{
  "intermediate_size": 1536,
  "norm_place": "pre",
  "bias": "all",
  "optimizer": "muon_variant",
  "max_grad_norm": 0.5,
  "decay_fraction": 0.582
}
MLP neurons of a small language model. Each row is named by its layer, matrix (up: input weights) and neuron, and shows model dimensions 0-127. Each number is 128 + 24 x the weight over its row's rms, rounded and kept within 0 to 255.
After each neuron's rows, "fires after" lists the tokens most often just before its 100 highest values on Wikipedia text that the model never trained on. A number after a token or word is its count.

L2.up149 [122 121 100 132  93 178 126 132 157  84 129 156  77 121 121 147 116 143 123 133 151 107 155 125 170 159 121  93 168 113 158 105 143 112 160 148 103 151 142 122 130 112 107 134 128 142 170 144 138 111 121 124 152 159 112 144 171 102 123 106 140 139 164 186 113 137 168 114 123 174 145  75 120 134 130 141 151 150 124 143  69 121 119 129 171 124 129 146  74 142 136  88 141  94 150 156 150 109  82 139 159 142  99 127 149 112 143 121 137 138 104 128 109 108 179 117 108  73 121 100 177 112 137 117 132 116 124  97]
fires after: "0" 24, "1" 10, "2" 6, " Inf" 6, "3" 4

L2.up1343 [119 124 149 157 166 188 117 114  81 114 125 104 106 115 137 145 147  98 139 128 108 143 142  93 163 137 118 111 112 107 135 119  73 122 148 129 153 136 108 102 138 119 188  90  81 161 146 140 116 169 110 111 139 129 147 151 122 106 155  97 117 140 136 120 129 129 133 137 143 125 147 128 120 126 103 134 120 143 112 123 127 121 138 132 149 120 122 124  94 120 100 160 172 145 112 108 145 111 129  85 123 116  87 132  98 144 146 101 135  92 152 157 153 108 112 150 167 120 125 161 142 157  97  92 147 111 103 165]
fires after: " in" 34, " a" 33

L2.up790 [108 128 138  45 128 122 145 123 115 107 126 137 146 150  88 144 142 105 147 121 127 145 144 102 159 130 157 110 197 157 120 167  55 132 122 129 129 133 101 149 138 177 115 121 110 140 141 140  78 123  96 110 123 126 158 118 106 177 121 109 110 144 172  80 171 153 119 106 128 125 116 132 130 145 142 157 141 109 179 138 163 116 122 138 120  79 142 134 100 104 151 150 143 127 153  88 130 113 128 125 110 111 146 120 121 118 148 136 134  78 110 123 142  98 135 153  93 134 132 142 143 135  96 122 110  76 106 127]
fires after: " the" 54, " The" 10, " Kh" 7

L2.up576 [140 125 130  93 181 125 151 135 127 132 100 133 137 143 111 107  96  93 127 160  92 112 120 148 149 133 153 135 140 123 147 125 118 105 154 173 137 113 132  97 110 108 163 114 195 108 115 124 127 107 136 139 161 131 109 131 126 116 119 160 119 122 117 124 151 100 139 151 114 116 156 142 140 184 122 159 142 117  96 151 153 108 155 132  91 119 156 141 169 137 132 103  94 166 116 122 113 115 129 204 129 152 122 139 161 118 145 111 129 171 144  79 144 165 124 167 139 133 110 125 148 106 131 109 106  96 138 111]
fires after: " in" 14, " of" 13, " for" 11, " at" 9, " with" 4, " de" 4

L2.up925 [135 128 149 171 123 115 156 103 101 111  99  97 127 136 113 115  93 127  62 145  99 145  78 172 129 119 102 152 155  99 122 137 149 136 126 146 154 120  90 135 157 152 100 130 133 183 160 137 107  84  93  97 139 103 130 141 106 105 126 133 149 150 126 114  87 165 107  89 104 131 112 130 122 124 155 149 132  86 174 153 193  80 103 158 114 128 138 119 119 156 168 109 119  93 100 145 106 151 135 128 149 107 132 182 147 141 148 151  98 127 151 193 115  97 129 135 146 150 119 108 127 110 105 110 141 114  96  94]
fires after: " the" 39, "|" 16, " |" 13

L2.up1318 [106 167 116  87 129 110 124 172 101 103  98  86 116 131 165  84 116 111 149 145 127 126 105 140 141 127 111 107 145 127 131 120 158 137 129  93 130 135 154 118 146 109 107 127 120 115 103 136 104 159  96 141 109 138 151 143 101 138 165  93 173 126 129 125 157 133  86 151 130 104 115 102 123 100 153 135  85 110 111 127 160 109 163 118 107 126 108 123 108 105 134  87 174 169 156 123 112 153 151 163 118 194 119 131 157 164 173 144  85 118 113 147  86  99 114 132 166 116 113 114 157 147 104 157 123 138 123 102]
fires after: " was" 33, " is" 10, "-" 8

L2.up1398 [124 100 146 100 180 144 139 135 113 135 111 116 153 120 119 120 108 110 122 133 130 156  90  80 145 109 116 143 129 107 132 119 159  75 122 124 144 111 114 133 100 123 183 114  93 129 159 143 158 179 110 147 146 112  99 160  97  73 154 140 115 142 106 159 108 128 136 115  98 128  76 122 133 151 112 115 112 129 133  75 144 127 163 143 129  83 117 143 144 122  98 128 140 142 130 130 170 135 123 112  94 156 115 145 105 127 113 135 124 145 146 112 116 156 133  89  90 128  87 148  93 128 148 137 130 142 202  88]
fires after: " was" 28, " is" 9, " would" 8, " are" 5, " were" 4

L2.up1406 [114 119 106 126 142 125 133 101 173 101  90 135 131 110 130  74 111 138 100 123 135 124  95 133 126 136 138 157 133 139 126 120 160 153 132 120 115  79 113 171 175 115 134 131 134 133 126 134 122 126 165 125 145 112 138 108 120  97 126 124 121  94 106 113 129 159 150 100 144 162 137 129 127 133 103 106 161 134 108 104 126  89 120  96 164 124 122 123  88 137 125 121 163 122 157 166 109 117 152  86 138 131 144 165 134 110 129 132 152 144 115 132 140  65 160 130 137 143 155 120  89 131  95 109 124 115  98 134]
fires after: " the" 69, " The" 6, "-E" 4

L2.up321 [125 107 103 139 124 118 121 141 131  92 146 123 116 119 101 107 128 122 126 117 117  89 143 105 160 165 140 174 158 149 100 136 126  95 149 116 100 171 138 133  70  81  77 149 117 120 122 126 119 129 106 124 139 116  94 127 125 147 128 158 119 143 131 176 110 128 153 109 122 102 137 111 143 147  95 101 111 111 123 102 155 125 168 132 116 115 132 151 121 169 144 102 117 140 124 160 133 121 133 134 136 160 150 152 192 114 121 114 152 131 117 143 114 109 165 131 105 178 126  61 138 114 155 153 161 136 135 156]
fires after: "0" 27, " (" 22, "3" 4

L2.up1344 [ 90 138 105 107 117 111 140 129 135 140 146 154 141 100 134 148 160 140 126  81 143  77 139  92 100 160 132 160  90 133 108 134 144 120 105 142 106 164 113 160  82 135 173 110 148 133 124 142 140 114 137 100 155 143 148 105  96 124 119 100 174 130 171 157 115 119 161 138 128 157 150 124 132 106 158 127 149 173 131  98 147 110 138 126 145  95 105 101 132 179 164 132 112 124 109 114  84 100 138 122 117 105 150 126 145 129 188 158 146 167 134 118 118 139 139 117 117 131 115 124 108 118 132  80  98 126 120 150]
fires after: " a" 22, " Sch" 8, " st" 7, " b" 6, " emb" 5, " an" 4

L2.up483 [118  99 111 157 149 138 104 148 110 118 166 124 120  96 137 114 112 149 139 121 120 105 137 164 128 109 120 140 174 128 103 124 131  93  91  90 106 132 110 132 118  86 134 132 129 110 138 176 124 136 119  93 134 164 179 136 142 130 132 138 137  98 105 149 134 130 119 113 145  98 140 144  97 107 172 111 150 106 170 138 144 141 130 125 127 136 118 136 142 131 117 163 110 120 112 180 125 150 127 105 116 113 168  88 150 106 146 164  86 119 114 133  61 146 111 141 141 143 129 117 101 122 126 108 126 138 125 149]
fires after: " C" 13, " United" 11, " B" 10, " U" 8, " O" 5, " CO" 4

L2.up1133 [ 97 127 130 157 110 109 163 117 159 125 139 171 112 141 123 134 159 135 153 114 130 145 136 132 121 148 152  90 108 139 125 156  85 163 138 138 146 126 122 189 132 121 157 131 146 115  72 130 131 116 129 133 140 150 131 146 102 108 116 107  75 169 135 151 147 125 139 106 101 119 126 134 201  75 116 108  87 191 131 136 142  86 141 151 119 100 128 122 112 132 129 112 121 145 164 102 135 144 136 131 134 181 133 146 127 117 119 102 140 137 157 143  93 141  94 103 134 113 104  83 163 114 133  83 105 110 157 128]
fires after: " |" 26, "%" 9, "th" 6, " /" 5, "1" 4

L2.up742 [138 117 113 148 152 156  55 114 126 140 119 104 123 140 104 147 124 116 111 160 130 111 101 132 120 100 123 117  99 104 110 156 139 174 117 126 166 144 115 138 111 116 119 121 109  99 120 154 135 154 114  94 133 129 102 145 147  92  93 138 136 117 166 133 132 170 139 127 114 161 148 133 151 132  91 104 178 117 142 102 123 126 128 148 116 124  98 111  71 146 107 173 112 120 114 134 147 129 109  75 102 127 107 122 135 141  94 141 128 122 170 136 105 112 141 154 146 128 140 138 128 134 134 117 105 144 157  93]
fires after: ".\n\n" 38, " |\n\n" 18, "==\n" 5, " served" 4, " as" 4, "==\n\n" 4

L2.up213 [169  89 142 117 152 143 134 102 120 151 158 107 136 162 100 140 134 134 152 139 149 106  94 110 124 161 143 145 115 154  87 137  74  90 127 105 121 145 112 127 144 149 130 146  77 125 116 186 104 131 103 111 127 176 104 152 132  96 119 176 127 129 146 120 130 121 122 169  79 135 126 122 112 126  94 171 166  78 140 147  86 148 134 127 130 158 126 120 106 161 135 144 123  82 112 121 122  83 161 153  89 122 160 123 120 162  92 156 132 150 116 142 105 121 124 152 183 133  88 127 141 119 106 130 121 108 130 157]
fires after: ".\n\n" 16, " =\n\n" 11, "\n" 10, "===" 8, " |\n\n" 7, "\n\n" 6